MLP neurons of a small language model. Each row is named by its layer, matrix (down: output weights) and neuron, and shows model dimensions 96-159. Each number is 128 + 24 x the weight over its row's rms, rounded and kept within 0 to 255. A neuron's up and down rows have the sign that makes its largest values positive.
A block is one neuron, or neurons of one layer that tend to fire together. After each block is what it responds to, as a language model described it from the Wikipedia text at the highest values.

L8.down1221 [146 123 135 139 144 100 137  95 101 132 106 144 105 132 107 125 106 139 137 113 128 140 109 121 111 138 184 132  89  99 143 106 110 119 167 124 136 125 101  97 147 117 119 111 170 135 127 127 184  99 121 112 126 101 135 133 104 148 113 148 125 144 138 127]
Responds to: Paragraph-final periods, apostrophes

L6.down21 [132 134 130 118 141 118 139 123 142 118 121 135 124 112 123 113 148 123 115 138 120 127 121 119 118 102 149  98 136 130 123 146 122 152 131 129 126 178 146 138 114 134 147 114 139 124 135 144  97 116 159 153 122 139 108 152 129 106 154 137 100 139 107 143]
L6.down25 [151  92 125 128  92  98 126 153 155 125 144 160 136 102 133 111 146 131  76 139 148 123  90 124 112 148 121 113 119 115 149 148 121 132 157 121 138 147 157 129 113  96  86 133 118 176 106 125 115 101 116 116 141  81  95  99 107 109 122 114 108 135 137 144]
L6.down30 [135 130 152 118 137 138 164 120 159 147 119  90 113 119 120 149 125 129  93 183 104 152 105 183 147 130 114 152  86 141 164  98 157 165 188 144 152 122 125 153 127 144 128 135 164 102 145 115 157 140  98 130 147 152 134 126 166 122 161 123 125 131 165 143]
L6.down187 [168 124 139 119 136  96  97 118 126 149 128 168 143 129 123 154  99  87 130 161 113  93  92 155  99 124 141  99 151 133 162 109 144  78 117 126 139 146  98 132 182 150 139  87 136 130 123 138  82 118 163 108  85 120 147 119 134  84 119 115 106 108 123 146]
L6.down193 [132 101  97 135 147 112 145 142 169 109 128 119 106 144 121 153 160 159 101 134 139 164 113 129 101 124 119 109 137 129 114 140 147 104 126 126 113 124 138 127  97 140 100 109 159 147 129 124 111 112  99 112 129 104 139  96 128 118 145 118 152 142 149 170]
L6.down233 [140  78  93 135 155 171  92 163 104 121 136 113 105  97 110  86 161 116 138 157 160 105 123 138 118 119 126 103 111  85 117 126 104 119 135  97 123 127 120 116 119 104 129 114 154 118 128 128 140 125 113 131 122 110 140 141 138 116 155 142 139 118 105 123]
L6.down368 [123 118 169 144 116 119 156 125 180 155 122 132  96 123  80 124  78 128 128 159 123 171 148 146 132 101 111 119 174 139 101 143 174 132 171 153 141 113 137 149 121 132 145  82 152 159 118 116 132 127 108 124 128 127 128 103 138 134 128 117 150 100 138 130]
L6.down421 [157 144 118 114 161 178  92 128 185 141 113 140 135 114  87 124 164 139 119 139 147 113 153 105 123 157 142 146 116 123 133 106 142 118 100 176 132 128  83 151 178 123 178 117 109 162 155 142 143 117 124 102 160 145  98 153  95 126 152 123 113  90 134 161]
L6.down453 [153 128 104 119  99 163  94 113 116 162 120 155 103 112 116 114 102 118 105 100 132 155 126 138 119 117  95 139 113 142 161 134 191 120 114 115 103 111 168 158 141 143 133 108 104 131 145 123 146 111 119 112 142  96 129 132 119 136 119 161 150 144  84 119]
L6.down523 [ 86 115 135  91 122 130 164 177 132 160 166 129 118 107  96 179 154 146  91 156 126 142 109 150 125 116 137 122 117 147 120 132 155 106 163 119 162 139 134 139 110 128 121 171 151 146 122  99 170 140 105 131 133 102  64 102 107 124 122 145 107  98 109 148]
L6.down549 [134 144 114 125  93 136 130 118 144 123 173 110  92 146  89 136 122 117 116 125 122 143 128 138 154 139 141 124 160 133 130 100 126 153 138 132 101 112 118 134 108 142 120 125 172 138 132 140 103 134 110 159 162 144 122 131  83 157 111 106 127 126 138 113]
L6.down622 [100 141 161 108 117 130 168 111 122 135 129 141 135 141 122 121 142 136  92 130 113 130 128 155 176  89 150  95 155 140 145 133 131  87 120 106 101 104  79 120  99 139 111 153 120 187 140 107 162 138 112 119 130 131 154 145 127  99 115 154 151 100 125 172]
L6.down720 [131 131 137 127 157 142 166 109 122 128 114 125 100  97 129 151 100 122 138 110  92 126 112 132 115 147 117 129 152 158 160 140 132 121 134 118 115 108 132 109  99 153 104 131 146 123 146 116 103 123 140 122 138 132 125 116  83 115 119 137 112 138 153 131]
L6.down918 [143 151 147 152 105 134 146 128 136 115 106  79 143 171 150 102 138 140 127 124 121 131 126  80 138 116 132 148 174 124 107 131 125 102 127 159 171 115 144 106 111 110 168 108 106 106 146 104 122 162  94 109 108 120  95 142 151 131 110 184 117 104 167 108]
L6.down1084 [178  87 116 139 160 134 148 168 121 128 118 126 125 124 104 116 130  97 129 135 157 144 145  89  95 152 121 132 118 112 131 121 139 121 119 128 109 139 123 121 139  81 131  98 103 142 140 103  91 135  74 122 139  90 181 111 133 123 148 115 110 151 117 132]
L6.down1201 [118 156  83 103 157 116 131 140  97 132  90 121  80 134 101 140 159 127 114 125 105  97 124 111 106 145 112 131 119 133 153 135 183  83 104 110 147 149 129 130  97 126  79 185 139 133 136 155 128 115 152  63 111  85 131 113 111 107 103 135 121 120 119 135]
Responds to: Segment boundary tokens

L5.down172 [166 108 129 129 112 141 196 147 118 141  96 112 140  99 125  90 117 125 137 131  99 141 151 177  94 133 134 112 118 177 127 131 162 138 142  95 101  82 117  98  81 130 109 128 141 114 128 104 151 138 120 135 145  81 151 133 155 121 123 163 142 108 126  67]
L5.down458 [136 152 103 151 101 152 164 119  91 126 140 103 117 123 143 145 122 160 114 143 112 132 120 115 138 111 164  80 121 137 110 104 128 138  94 123 139 161  92  96 112 123 126 168 158 165 127 104 124 145  77 107 129 109 143 128 137 149 158 107 129 109 136 139]
L5.down738 [143 175 140 134 121 115 119 113 145 106 155 104 137 136 130 133 164 157 156 135  88 142 118 118 111 124 110 158 117 129 113 143 119 127 117 149 111 171 171 157 169  76 151 122 129 132 169 105 170 146 102 114  70 145 183 162 106 163 141  85 104 155 147 123]
L5.down906 [145 113 197 120 143 132 147 105 119 161 152 163 154 135 145  67 126 116 114 152 115 167 158 163 100  95 126 103 156 133 154  97 121 121 123 164  87 124 114 121 135 118  92 155 142 140 115  95 117 110 114 133  77 134  96 143 130 132 171  64 144 103 119 133]
Responds to: Table cell separators

L6.down29 [114 161 119  84 130  53 156 127 118 135 136 136 133 125 164 109 110  73  78 149 135 147 121 128  92 100 158 120 128 148 119 150 133 141 146  95 133 155 158 108 123 108 115 125 112 120 121 154 122 146 131 123 121  79 149 137 168  84 117 131 111 119 112 129]
L6.down37 [102 136 137 118 140 132 147 132 114 144 119 101  98 113 120 109 145  91 118 142 148 158 141 117 111 120 149 110 150 109 100 102 147 128 130 141  81 130 111 144 115 114 142 111 110 105 119 149 128 123 128 109  83 140 126 127  97 118 105 116 119 140 117 104]
L6.down41 [117 143 110 124 101 115 114 135  72 149 122  96 124 126 178 161 105 129 145 133 137 108 144 121 127 131 136 116 116 135 163  93 124 137 127  94 127 135 193 109 117 131 109 152 114 111  91 128 108 145 149 119 108  67 161 144 106 138 124 137  85 141 159 126]
L6.down149 [135 152 115 153 123  82  87 151 153 124 148 167 143  84 153 116 100 138 123 101 156 117 155  97 130  92 141  80 151 128 139 100 121 116 113 114 146 133 186 166 125 162 111 116 135 104 101 108 136 176 106 141 126 119 137 133 112 154 125  76 128 152 110  94]
L6.down439 [160 106 121 122 139 158 123 166 124 104 116 117 115 105 107 124 117 137 150 109 165 114 177 163 202  96 139  79 113 166 136  83 147 127 144 129 132  93 147 136 139 122 143 100 145 137 109 162 100 178 136 142 148 119 139  94 106 115 149 130 152  95 146  79]
L6.down667 [136 124 132 135  74 127 115 143 192 168 129 115 127 119 106 143 150 129 145 122 120 146 119 133 103  88 163 131 160 127 106 153 129 131 108 140 150 145 145 135  98  86  83 130 118 105 125 115 110 111  87 127 147  97 123 124 145 180 138 137 115 150 128 127]
L6.down724 [101 140 125 149  95 111 132 125 108 120 174 161 143 106  57 109 133 153 117 125 124 117 168 133 122 116 139 126 101 111 141 143 132 161 133 112 135 152 140 109 116 144 124 148 118 136 114 150 124 137 132 140 105 134 148 135 170 161 117 130 120 143 150 144]
L6.down737 [100 162 100 141 168 122  81 124 137 123 140 156 162 115 113 133 125 107 155 147 142 140 127 159 161 163 166 120 130 135 136 134  98  94 133 168 123 121 150 102  69 185 147 173 169  89 103  99 128 147 104 159 104 126 120 131 167 128 101 159 129 141 145 140]
L6.down769 [116 135 107 128 164  77 161 143 154  95 162 157  92 119 120 154 119 147 123 137 144 158 102 127 107 150 132 167 133 116 132 117 107 141 157 127 121 108 132  77 122 109 130 153 142  63 100 113 114 113 157 151 104 125  90 138 100 173 135 120  92 141 135 157]
L6.down871 [123  87 133 122 146 142 168  95 127 138 131 172 139  92 164 152 111 123 142 108 151 158 154 132 105 120 187 112 134 120 143 111 143 130 152 130  93 111 119 147 135 150 158 126 147 101 101 150 136 111 155 107 115 161  97 114  95 136 140 198 117 153 113  95]
L6.down936 [128 112 113 115 118 113 135 131 126 164 110  85  93 141 141 127 124 169 128 138 132 117 158 119 123 170 126 122  86 139  97 136  92 134 133 133 107 157 122 136 139  93 159 138 101 108 114 154 111 132 138 149 125 135 144 107 154 144 164 127 147 103 106 150]
L6.down1117 [118 149 115 143 157 142 128 117  81 102 137 156 158 123 145 163 110  81 139 102 132  86 110 116 127 134 120 118 132 152 122 118 149 172 128 117 163 161  97 141 126 136 178 132 146 154 139 111 131  65 123 132 127 113 122 146 136 138 146 120 126 130 136 148]
L6.down1150 [124 115 110 160 111 118 123 102 118 117 132 166 123 150 129 108 167 135 195 141 146 130 151 132 127 119 143 131 143 131 130  97 116 111 126 150 122 133 117  98 148 156 137 148 111 114  87 138 121 150 129 136 158 132 101 157 158 154  93 152 159 121 148 172]
L6.down1194 [138 125 163  89 119 130 108 101 153 149 149 149 112  83 155 126 151 132 134 125  93 143 101 125 129 130 134 128 120 105 168 110 153  99 170  94 110 119 136 159 174 109 151 116  90 128 151 139 170 102  50 143 138 109 118  92 121 124 152 107 155 104 126 153]
L6.down1257 [138  89 114 167 133 120  90 101 158 118  96 112 138 126 128 120 143 126  97 124  96 168 128 130 133 118 148 138 164 144 131 166 120 153 103 138 111 101 144 100 188  80 129 134 157  79 118  99 127 177 141 125 101  83 104 128 142 115  87 108 188 124 129 143]
L6.down1326 [ 95 126 104 135 120 133 136 172 155  97 115 107 120 120 162 164 129 155 100 108 152 158 130 129 162 151 148 145 129 117  89 120 107  99 118 134 137 116 158 154 107 106 160 138 117 124 111  91 162 148  77 110  77 124 110 114  84 137 162 131 127 125  93 114]
Responds to: Span-closing punctuation

L6.down288 [ 88 149 131 122 150  59 117 127 132 105 137 127 118 145  92  98 116 110 130  98 114 156 147 141 149 142 167 146 130 131  91  94 121 126 130 118 118 150 155 137 109  73 161 118 132  86  99 116 154 163 126 107  94 149 154 134 142  73  83 147  89 113 114 122]
L6.down345 [ 84  92  66 143  86 135 116 121 114 100 124 174 152 138 124 123 173  96  99 105 197 155 154 190 111 136 136 156 133 154 101 105 121 149 131 147  97 152  90 126  89 142 111 144 174 158 101 107 135 144 118 167 167 124 137 148 172 140 139 110  96 149 132 122]
L6.down360 [157 107 132 135  82 110  92  95 105 121 131 118 119 118 153 113 146 176 114 103 155 127  89 114 159 130 103 142  90 184  90 111 161 119 126 159 135 138 131 177 138 127 113 122 130  95 120 102 142  93 124 101  70 126 159 118  46 114 135 133 110 100 158 133]
L6.down428 [134  80 131  99 103 146 130 117 136 138 147 114 148 113 122 121 171 164 164 140 130  84 147 165 124 140 107 127 140 122  96 119  96 116 115 145 140 161 155 103 116 102 112 114 135 127 109 138  96 146  77 134 126 131 110 134 138 159 151 130 107 117 118 125]
L6.down449 [114 162 125 115 147 114 118 108 115 106 149 111 119 114 119 134 117 148 122  72  99 137  80 158 109 164  86 128 143 142 117 151 135 129 134 157 105 124 132  90 144 107 120 170 151 135 149 187 113 104 131 140 174 113 143 126 113 141 172 141 168 147 157 164]
L6.down513 [117  89 132 123  90 118 102 101 123 161 168 103 138 138 113 126 145 120 125 135 147 128 140 116 121 162 136  95 119 124 111 149 167 129 103 175 133  98 121 138 105 142 161 143  90 119 106  94 169  92 126 103 111 138 127 152 160 141 115 141 115 125 144 110]
L6.down573 [101 137 129 134  90 165 127  90 169 135 133  62 108 125 117 147 133 146 151 144 151 146 128 109 131 119  65 137 136 125  93 166 146 137 134 115 119 156 126 158 118 126 127 132 118 123 193 116 144 120 172 158 130 121 171 176  93  75 128 121 107 114 104 182]
L6.down768 [148 135 139 169 108 151 147 121 143 124 167 147  95 123 133 120 117  94 106 117 110 128 139  79 134 121 117  94 134 144 143 116 137 153 145 107 110 101 152 161 105 136  60 121 127 119 171 130 107 157 108 174 126 143 182 164 121 116 131 109 142 139 101 147]
L6.down781 [176 125 130 121 123 129 168 135 138 130 116 106 143  91 140  90 143 117 120 141 131 114 110 130 146 142 121 107 134 165 126 112 134 147 106 105 127 121 102 141 128 131 107 148 142 118 109 141 151 103 102 123 110 125 108 135  84  90 124 135 136 120 121 115]
L6.down826 [134 130 138 126 117 132 163  99 111  97 157 105 130 130 137 150 147 156  92 113 125  98 165 119 133 119 159 116 129 143 172 105 145  88 126 142 112 123 123 111 177 135 121  82 137 125 135 174  96 103 148 109 113 110 117 142 155 155 150 114 113 115 100 129]
L6.down1073 [105 115 136 160 131 108 117 130  60 138 135 125 116 135  77 129 134 127 158 119 100 102 118 109 134 132 103 119 123 158 157 180 134 150 165 177  98 120 130 135 153  83 118 192 109 102 173 124 148 145 114 124 119  72 127 146 155  97 159 120 182 145 121 138]
L6.down1082 [108 153 134 141  94  99 126 124 111 127 126 127  78 154 115 118 125 103 125 114 142 113 170 113 109 138 129 144 150 150  86 175 190 156 136 140 147 144 162 130 151 144 122 181 133 113  77 110 165 107 105 137 107 171 113 142 130 107 149  87 151 122 145 154]
L6.down1138 [134 145 135 136 105 126 160 162 155 122 126 126 133 125 118 148  55 150  93  95 153 124 143 137 130 113 102 155 144 110 125 159  80 130 133 155 103 120 135 104 114 120 158 118 143 136 188 144 108 108 119 119  67 115 146  90 108 138 145 109 123 156 179  97]
L6.down1268 [170 142  85 127 136 142 124 148 108 106 133 114 155  85 140 139  89 134 140 152 134 122  89 116  95  99 135 136 117 103 131 118 111 103 161 137 112 137 155 154 178 128  63 143 159 122 127 114 130 151 132 105 140 130 132 176 145 141 116 111 130 116 112 101]
L6.down1298 [155 100 153  97 117 126 103 142 168 136 112 122 140  89 141 147 104 123 151 161  86 124 118 122 132 116  97 149 113 109  86 125 101 131 131 141 129 118  87  95 124  91 125 143  93 124 112 129 155  99 104 162 146 145  92 172 105 109 139 147 164 123 138 104]
L6.down1333 [125  96 103 120 146 117 141 135 163 117 160 153 112 120  98 110 147 149 136 169 150 139 147 128 125 122 131 144 122 125  70  82 134 125 121 153 114 152 116 123 123  67 118  88 111 117 107 113 161 127 126 101 143  75 145 131  96 107 145 106 146 142 139 133]
Responds to: Table headers and percentages

L8.down931 [170 129 114 121  88 161 134 134 148  79 138 114 140 105 157 103 125 134 104 145 157  86 134 111  95 164  82  91  90 146 121 163  98 107 129 115 130 149 113 125 172 124 136 159 161 169 102 120 131 102 142 110 118 174 122 142 165 112 154 136 127 158 145 134]
Responds to: Place name anticipation

L5.down23 [113 152  90 119 161 104 128  98 142 111 103 148 146 130 128 152 119 116 177 112 156 146 109 121 127 100 170 131 135 125 116 119 123 150 129  93 119 174  89  83 128 117 109 120 147  76 136 139 108 196 111 131 130 167 132 129  79 130 130 143 105 130 144 151]
L5.down161 [144 146 102 109 115 114 166 137 132 111 112 109 139 117 135 131 134  99 135 137 143 120 199 140 116  89 137 122 165 110  86 123 155 127 109 147 164  93 141 141 117 158 102 146 128 107 132  91 110 172 144  86 130 131 131 109  88 130 126  94 139 152 162 106]
L5.down844 [164  84 105 182 177 152  72 136 101  61 130  84 127 138 118 100 113  91 138 138 129 123 126 117 133 129 143 109 131 114 127 139  92 122 134 134 119 120 151 146 131 114 142 113 133 116 112 142 124 142 134 140  97 113 164 146 163 149 145 109 122 133  96 138]
L5.down947 [126 114 117 109 108  80 104 116 122 126  84 115 165 133 116 156  96 132 136 137 120 102 154  71 109 125 159 149 196 148 126 121 128 114 149 139 148 134 137  99 156 160 131  92 172 138 152 180 125 137 118 125 107 118 166  97 104 135 164 131 139 122  97 131]
Responds to: Paragraph-ending punctuation

L8.down1101 [154 141 137 134 187 153  91 120 122  66 139 101 130 130  83 166 147 107 133 110 132 136  99 115 160 152 154  91 142 132 102 139 122 104 133 154 122 169 120 121 149 154 126 159 110 129 102  86 118 124 118 146 104 147 140 115 113  99 148 124  72 173 111 107]
Responds to: Structural boundary tokens

L5.down377 [ 88 124  93 126 105 133 125 104 112 141 132 129 167 124 110 124 135 196 158 161 117 101 118 113 108 120 110 134 104 145 126 130  98 138 150 147 120 128 128  85 135 128  76  85 122 109 108  94 118 125 105 137 124 173 130 132 104 120 126 140 116 135 102 126]
L5.down532 [113 123 102 142 134 129 124 103  83 145  85 154 106  90 154 114 138 134 115 128 141 149 136 105 161 126 146 128 119 183 123 126  85 103 159 112 141 150 129 120 110 130 159 138 154 181 114 131 117  98 101 153 127 132  93 159 143 124 113 188 138 122 157 113]
L5.down931 [ 94  74 145 140 157 143  86 105 137 142 146 117 102 100 104 149  94 124  96 152 116 138 125 135 125 140 142 132  93 144  88 134 119 154 157 152 176 116 149 140 131  93 165 124 134 151 107 132 145 103 111 113 163 148 147 110 115 101 107 129 161 147 133 162]
L5.down1261 [118 123 174 124 132 102 137 137 120  98 204 175  92 129  99 174 110 161 107 157 101  82 153 165 119 118 101 136  65 137 105  86 135 129 153  96 131 109 102 144 152 123 173 102 123  91 110 115  95 104 149 114 108 130 133 109 157  97 132 148 118 115 131 147]
Responds to: End of place names

L8.down274 [143 141 158 147 151 139  89 120 102 123  92  83 106 106 131  98 126 123 129 127 152 102 109 149 106 114 125 146 129 131 127  96  94 120 162  89 135 155 126 126 138 144 144 111 114 120 138 135 108 133  95 117 129 138 163 109 120 136 140 124 128 125  93 140]
Responds to: Closing heading markers

L6.down179 [107 117 106  99 132 107  76 132 144 106 113 103 115 105 125 124 142 145  92 135 159 126 128 152 136 141 154 112 140 106 143  82 153 119 144  96 117 112 148 127 111 169  99 122 107 131 153 125 138 129 123 159 188 170 149 108  65  94 104 101 152 111 138 172]
L6.down334 [166 156 154 111  99 140 122 113 109 148  98 142 163 129 133 129 106  99 176 102 121 105 161 160 157 116 168 169  90 129 166 165 147 107  78 135  98 130 148 192 105 128  80 109 126  90 125 148 159 117 144 130 136 127 128 141 159 129 153 142 116 105 119 116]
L6.down347 [ 92 121 121 137 124 126 100 122 106 139  66 124 118 131  88 102 182 138 122 106 119 138 121 129 150 130 111 141 133 125 134 114 131 181 126 107 153 113 150 132 158 140 148 126 105 149 129 117 161 117 133 105 100 134 115 116 127 137 139 103 165 112 112 144]
L6.down357 [112 129 106 152 155  90 136 133 137 110  87 141 114 130 145 138 141 141 131 116 154 120 143 166  99 130 129  85 120 121 159 156 138 106 111 132 144 178 102 130 138 157 138 124 133 119 121 101 122 135 177 129 118 121 121 159 147 113 149 183 140 114 137 136]
L6.down389 [114 167 138 134 127 123 136 112 131 120 110 131  77 126 120 159  87 102 126 121  69 114 146 177 122 166 111 187 116 150  96 117 130 110 158 179 127 125 114 142 197 149 110  99 117  89 119  87 137  88 119 102 142 148 164 115 121 132 148 163 158 105 147 110]
L6.down430 [121 160 108 111  75 128  95 119 122 134 146 115  91 107 114 139 146 184 127 127 118 155 155 132 116 157 133  75 130 170 130 109  60 137 105 138 150 118 154 145 130 133 165 121  90 160 103 150 128 158 153 130 151 151 167  76 117 121 143 142 143 124 142  79]
L6.down491 [123 135 107 112 131  84  91 162 142 153  97 143 116 134 146 149 113 103 105 125 102 116 124  85 160 135 129 109 155 135 101 123 112 140 155 150 127 120 123 153 129 119 117  91 129 142 168 131  94 154 155 173  83 127 151 159 116 132 135 167  91 142 161 120]
L6.down528 [125  84 140 137 104 125 140 104 121 156  91 130 154 116 124 115 143 125  65 123 138 149 148 111  85 140 123 147 139 146 145 138  99 140 142 125 107 127 102 117 116 119 157 122 144 175 119 104 150 128 127 145 123 120 115 166 131 169 143 191 105 104  91  99]
L6.down580 [126 169 133 151 131 114 111 134 119  81 132 151 129 115 108  91 126  85 137 108  92 155 143 140 141 143 106 129 108 121  93 112 150 141 152 135 142 134  76 100 165  97 148  99 115 151 101 166 138 140 160 179 134 117 140 119 117 130 133 123 130 112  99 154]
L6.down671 [ 95 104 150 118  92 129 137 142 147 122  76 134 127 112 104 107 152 128 142 139 132 148 132 104 133 131 127 127 164 165 144 106  98 120  90 126 108 157 119 138  89 147 134 116 117 132 126 129  95 100 116 100 142 150  96 117  96 137 142  89 118  99 144 131]
L6.down690 [126 116 128 142 154 119 160 112 160  93  99 146 123 144 122 120 145  66 121 116 119 110 110 166  93 177 130 132 160 143 141 102 116 139 119 135 154 157 127 128 123 116 156 145  96 131 130 110 156 109  93 140 128 128 133 148 108  91  94  91 103 139 110 126]
L6.down1025 [ 77 136 138 115 122 113 118 151 150 105  88 120 108 114 129 145 133 147 144  96 138 169 120 114  83 118 114  68 124 104 137 121 166 111 124 152 114 100 150 100 173 122 187 123 132 156 103 109 108  72 117 139 129 173 178 117 139  66 127 130 153 129 142 105]
L6.down1048 [ 82  98  79 101 138 111 167 140 114 146 161 155  99 151 190 108 132 124 159 113 105 175 129 117 112 147 154 122 156 155 148 127 125 120 114 152 132 138 140 127 144 139 154  84 122 107 171 124 107 128 113 150 146 120 114 165 130 105 147 138  88 174 119 112]
L6.down1061 [132  76 155 100 103 115 121 143 111 144 150 120  91 149 114 155 103 133 128 134  92 112 113 111 147 148 152 135  90 147  97 138 152 123 165 157 122 149  93 152 146 150 133  98 116 104 114 115 140 174 137  90 149 176 129 142 102  98 150 154  99 139 111  73]
L6.down1161 [113 157 145 141 111 124 123 128 122 131  90  98 126 145 131 138 165 148  94 136 159 113 126 100  96 136 124  82 114 133 143 131 125  73 144 129 166 116 136 145 132 127 117 168 143 173 115 124 138 138 126 134 114 130 148 182 157  92 123 125 139 143 116 103]
L6.down1210 [124 110  80 155 110 103 109 109 174 114 172 200 133 134 135 105 114 118 158 151 163 157 105  82 132  88 104 119  98 110 118 123 112 126 133 106 125 145 101 164 111 117 128 138 120 169  77 142 122 124 114 156 136 118 113 125 169 118 128  93  81 145 158 152]
Responds to: Place-name lead-ins